Weights of a small transformer language model.
Size: width 192, vocabulary 5562.
MLP neurons of a small language model. Each row is named by its layer, matrix (gate and up: input weights; down: output weights) and neuron, and shows model dimensions 0-191. Each number is 500 + 50 x the weight over its row's rms, rounded and kept within 0 to 999. Numbers have three digits each. A neuron's up and down rows have the sign that makes its largest values positive.
After each neuron's rows, "fires in" lists the words (lower case) most often at its 100 highest values on Wikipedia text that the model never trained on.

L4.gate207:458563461523411506630522496446483386513511517555565437416554496547478504469571550502427439469467576390507470494465482496509412556515551564441492482463422474551513495516436539554497546468551409580547486495470475513434482509530503443462532505475532513551532442458484416481543425563611442556440564510531442478535494383513509487515456435505535515487594627566548554530483475495451597463535440435487487503510521508529499537492553510553554519453456497500543518502462654466551535512507398478548506551489532547449503532515400450516599455549618467519474587465492464429423481500419511458
L4.up207:446570489440392470506637384556475522545460440523558493493462522442526528432571497500526493468541541402500561529483536436452509490510466535494575439504481592486407527532467375586559449520577497557460505463554497506599437586531503453457529534482507484493503569481529527505618535555393478478554487625544489390525444578485553493454425519471440545484513505569528497512521489507424562557552477401537505477557603509433467620515487455507481514550597506457495540387487559510540541493540534553559499490481492494518511474509456473451516486549613493587481540484535518526451510510410515496
L4.down207:556497520630572453462494510472482530511464568529442575599475474457499501555520425460439532596646508521459569472578500433504516445531440358530556460511515436521462617568572442422565429586448600461446482484584538433498527519446557466427460485524469470481479474474515597573452487569554517438494460544535450566512530548532468495549511473506585510542486429511530515500518464461508516444443534522494533493561520454452525543512504505462492584543456527498479464390530462528434514463522485501529543548523452423539412499499499541566448637479498581433437444538543549483510497466607491538
fires in: "until", "to", "give", "since", "making", "provide"

L2.gate270:462514469475507485535483530422460436430513509572432629515421507379520518528544543489455451516508610497502507439536504462475405538493583611517531491509547455545420505538457548539552560450392362429581436406434560445637473529611475550448528470508493556526517555525575512522527476433551501492484445514446554435503604563522496475543457539428514467502486544530479521443460459457532445516559590546445466480498499442553488602579472498552453555490534410535438514458491507470517439516470506512463504498488559515589515440474516380453495540481514502510464441560491530517423441535532472454
L2.up270:456515499512498492593477493493550490407422506567457525464455505435474574582488487505520541480560584512404517519486500521502404550454565570536522523493560562459484509516445515492549447484461437470514429551421528561624521575626488632400512492511519585508481534551542480504495447458633538498480480564443533450512613564512512452519479584416470506454502549568569492481479518440503556515552572491452422455477518472568487509473469524497496579452476439502401492428508641495585481506500422567439565521509569432478559456485518472504441581521501473452474395536522498544473537485495415466
L2.down270:452472587604561413436540539490493522561498255521574430478474535615462560554450457385528546488512452526532516484469493545484508496511515529505523502504462547439464536482525455490551496536478528470487550538522515485427489519580535523428493436488540422485431615544501468498511481481497433496537437507498522503477522538461452456445529485422461557385461493451481566565520527452482501662523473457462464520492448561483546456480608458526498563491434435463487506516524454472521440482408472440448592503549516534449510463508443559560550531569522454434556535455541589468578445511463458444
fires in: "games", "players", "children", "soldiers", "teams", "characters"

L5.gate155:435526456534519507466418508492575602551401499486544472534425455401384451570556528455467556517526536422507519424507571519507464597456510549566424508527510477588500481547454478469506533544426492588459392453466454421506470437482491472458503488411529405537446496509561450446515470541467485488499505452521501468503545490463483538511463476524500480594535523594521395514441515424452441514539486485448515511479441473508441499477460464545467483590474417539412421438584461409477454636481484452493552515471568503486452545450636466458444435429516396506505537494468529501522519600425533465
L5.up155:479520415527512525465390518470465456493498535449481441546496446407544583492498487429454522459463502499506577461486558472546478465517547495438472521432531518547428547539485499446455557494584622426474533531432418616440472478521465497543466441546519515533572488560526495519532458493494481471509552548429566344511568595555441566467545514467480590430383531432444523463481515435506488462495467443617558531559502533480486567559455504538579520472512480381444481540604447428487536469537537507433481496513495426475516390445497558412531490556552470463490470446394501571522489517516440447
L5.down155:473520457599462464555420560476460525495427567452480469511458467432408534567452559516459435402496531477537477521487520502501458469474467583504561459525477505545482470560591401408567524529433468515518531416522500449440509460527502402474404521421478442519461569518432583492587576536600446611565479491404552487464461527446435546522509581444440484455480515554558382537487483520419519427492449408478467548448445485477456466508404495463549511517463490486475485502501552427478487480574471464465507542451453396453542553483508444432484510506486436511490498515437552463508566614567458400
fires in: "they", "he", "shelter"

L4.gate14:495525505450483553525512493431586498531441507532505521447525517535577566497448505536508424590464525470495499417503395466471452420514591510373478492490505481490529506473479649495445543512433576475566504575536549549430531480453478458484496492503447550516464480485455464575524471465496425507387512489547518512428626479522559493631425496464601521486465514542522513511519489443414507426413499402505482464561480448465547486483535373465564478494457509490587474552503517320514502497473458457462497476502482465538535539505509599543414453473471425524501549421580549435514503484516574590
L4.up14:377544505509468453491528440398621507471557485510517549531523450415444549456484631481508518452609462457625542559426550508429480477485481478514562563480484560512564467489410491437522501545487532571438473507500526558540522518526580480450429613448470499528484458526471496413565516569427484489417483574515464462511502472481658547443517556518460502523425523579522371543466521459458531566519481516414582477561513565530510535485518430545581538497526553512438476478446456487463563485506457478460515495451511524506555569452496464415463598519546414468467551516434511475542516512477516600
L4.down14:479495416451448420490459446410490471527444457495449430456448476505472534484563542480467512494524531552619543406492421423531496524528496463469542371459531508490542451461440538539480464499415457459393432452540461523566510406503577429500531486427525572448460442555417472499574489532493546524527564552467514517549484506530488489503418405472425437509405498496624523559462539515503400481475503487519486430578495446442392512516444454491548533507540560557511451574527501470469448551501492568540442463523477421529566446480492555436505467437491590501527492526405580373561543416468459481
fires in: "which", "it", "this", "so"

L4.gate223:508597490549452456493461596521471531510552496502487502413531597551521515497456561467487436493521497515415560476539498549501510555493543577481449438465490495666479440504525487442429554420538445494515612405516563415424449482518457488530490480467642469567575544517528540452452403561457524515429511428434503508534458454501480518521466542395529520498488480550468526537522458421482521487433492532537458386509558473526454513510578549488611411569477535440494542516554478488520478526509479529597455526559517477387411501537511452517509538527490389483619531469545464489510417394484479507
L4.up223:563552459590588477410450426463449511571433544494424533515500521420557579478538510466513450488613585471470523598445502511570516413473516489446492542501434484498477485533372492543431485446463454556473519485435536500423504517422579455587477586508493468494587481511560510514431556513455461448517544394436463475520508495510491412546462482475453505559509481539515461508554560477441472564485456519529499613471393510515481417557412521499449536485425396566497464497517574619465541559465479419504478524509518594563510531394589570517502414479521459505526547434480438528486492453495502524
L4.down223:528544621466495464513536511501501406543465415526528479453503554475526599485455406452519538561514482453478404530565565542614578474516472539484488521537513578507482382524499477504406517430454472527467541513449520442495433535531481436502414457493533503556498558473539522516561520482500448436600447509426518512500522563529499533546491505471441577393556497403523471492469459485609518421559497527513520495490462445528495551522459484576436385509498539498413549534474527549390576516557455413433546538593573496591593553585489569542546461495515450554565487476463373540516496549480519471
fires in: "two", "three", "e", "four", "five", "underwent"

L5.gate90:492497432549489534454396499549504498444475517497536503475507494531455473557526476534467564589568423513522446444488527463462425529525516561458498452489495549459550526554470503529442584379456501499509519508503545554545465517469541383524515457422399475559469584442567444549585472452523485509524484484484471521519567451552579514583451464446456562490462546570448480515486520513516617480496447466478606521477449421506555535379522462543576492505458479442527480509570508411513501456512590464494462600550627524530420530501440464479478425453535406534509504488474678464595494568406536498
L5.up90:511438582337524580547562454370501452427493446515483583540494466530574494437580488473489375458511522502465465427439434480465581552519498527456437443515413493507424433430548536539500453473465491390533552479510499536468559455582512440565468521508463543515513446478474554449452453522533487544413522513525505589477496522511518480519525494571580501477443476572512461483506378544439518522411488452570510463508519461402472413501504373529484402539488500548515426572452483434551521524499571532539554573498473467522632501545471494521523477511515557477541522432468463421418515503520486552
L5.down90:540442462427475550590528487474543499507512278580465553464492474468513580446497481421494451579522610466541533459503449493421542498462426448360511492489523458516430481540422568576465372510459486481537633492521436542538527478474527501530458495559439540511470508535539448495548551477494462478471523506529477504556489558469595502456446469411476600521453498528484482518567427511435472487373597445599544515491496526456499498496506436519519505556613592497548514476499536534559480531529530527494524530523555571478514479443580543509473536448473461484555527437488554424567455485558485474
fires in: "he", "she"

L6.gate228:409527456542458489433479542450441457538510529558505538542465534546549485544534459502445503547556517554497573502441527445459511505531471568485502476455469416486474475612501608495376608596491525541498500403437517530563582482533516432473598476520446518509510449520438547477526572465556547530483485501535499521476502482623559481444557617471568505538401618488476508539488519557533555497500513458531457544476531456597498546538621555472476430521535551376520488518583485491581403436538558565525553560580469556467460571436535503552572505489475503505532434612445494455544508530509512528
L6.up228:474526554499417518479468510436504554411505495409482482529410465456388478498499473559455499452566421455434441471446445504595464510527444447566452539525447497496542520519475543487571537448483547612475427533450510373494523500487596544410482535463475474484547534557468486452543454491464519520480511434516579497454513490530491537569502505666527488492561490464462427595470422555435507437486477580583508543472607555518476502513413546413506487516398472452435556517527579516477535520461583536530599546459438465442559561528487498553456499484541449476413561488508474490493633433440507505
L6.down228:578473508547631478401493506538387516397490539511559491468469510512572466467505481429416414374538424554571526473493540475476483451561499565488472426417503474445469558481494567490516389375619530482526564451566525422466488529462461468507570462484552546478451543518496482498473518504483510432397470586581619494477456531403478506563440547487470463559518486438494513521566537474466478492438471540453571525538451461502499551480463567476493489567555539541440487561543539496491522533504495529432482477542447402496498505512479481552490479540462534468440414420407565459500534535494356468
fires in: "she", "he", "rbis", "shelter"

L5.gate180:605542484514554476604438573439583467524485534538432621501460498521470554477538540479487528576607490470493419526439561429487531541489647456515513442512536510516472467508444581554494538538505474461526477412494566568528488527524543529514534568439569456419426442580490509465513528448504511486409546532447488528403577435542527457562503445555496490637434512525453514522443477485502526483460504512511514474517470457516454488525522569461552476437498444618485383466450495408491382548449605550498509505420460505490512533489495436464428551430571502510506537507475502438471395473595522542
L5.up180:476468517550522462528446453570540473507504438434491615559486505434545533452506511532551505520488519482515423441487521358376623540544528499510509494506446480457474517559439579569504491555400518428509501453449522560604454441574470421509538505446534552469466432500473517431577543461461406549502415594453582519515547596414509411421471535514535458553480484485499503561480453531492486593569611443547477472488471460492555470478600477525451484564584475494546445471444489440477461415546567487500443455424496469477513518461568445478548483541546457515493510574524537413561447418468528475
L5.down180:438542500451409533524407484576503525444530387424470433503559465477521501485492451524499498504482497493563522487510501468426502485479402427398530528469514468436480517502498587530448483476510563522440535497528353470497483410437517408469429488527456575457553539437523509522513567444573443585502422507532454523577440578420508517392481538550492562542505479501536442549544481503468453529507537416479423506452527551522594491386470452475535557512497572465454595517554514566544602455481460468467436487452555472425493422633472523530556442545513458531472452586505501531574570500409487547
fires in: "but", "however", "after", "while", "so"

L10.gate146:563441504482524517503495586522486417592443484582598556460436459510444466560537523475483534577480478586559475563486469488502489534405536480546438433483532451406503387474461491489517459413489404551556523499569558551536556459464492545444515511434559435522476510382588463554488488533528559500566442546479519537513559544518544545543540567524495392579558439518473594548545495488427454502499570518435528473465459494524519513541518472470498545536491551569549459510469463475462488506562609526518557466440460443500470396485569458457449634468547382544485524604505528445523504509446611460
L10.up146:466559402446484534537622485566484539566467521457504445540549447522548572562604495503480478468523638522505520491423491476489519479527397490522450445487567482512464547486559464512480483507568468488586464529490545484499532498504535521440539507465522461508476485547548421538468506404449548475516386431520556479440454565416528512518558502518544441574511574480507507501523512556558454482590473604519400541505493532564453580460474571493560515501398552498474494493423524447535459568581607535618490470521463469529530550403438415393426455525382502435564507505534526562571502425536511519
L10.down146:481416606534544506503521506444508525573484496476488476461484482566492538492451527452499538455487495493473599411436457498470545537559528544531449561507507485464472516401536437489492571631476474472588484412393550604478568395509450502603403516534506481538428447498494480479567509537518603535431506471583545542469539529557502529429554521549526419454477539512442618497534423531555565526427491525558591461397507466602504520450496508485472473541449450595478474499603464508470463500434392456465508430583483531492550481492465512480451508475472410547535483468448516514535525602413472471
fires in: "as", "anniversary", "be", "been"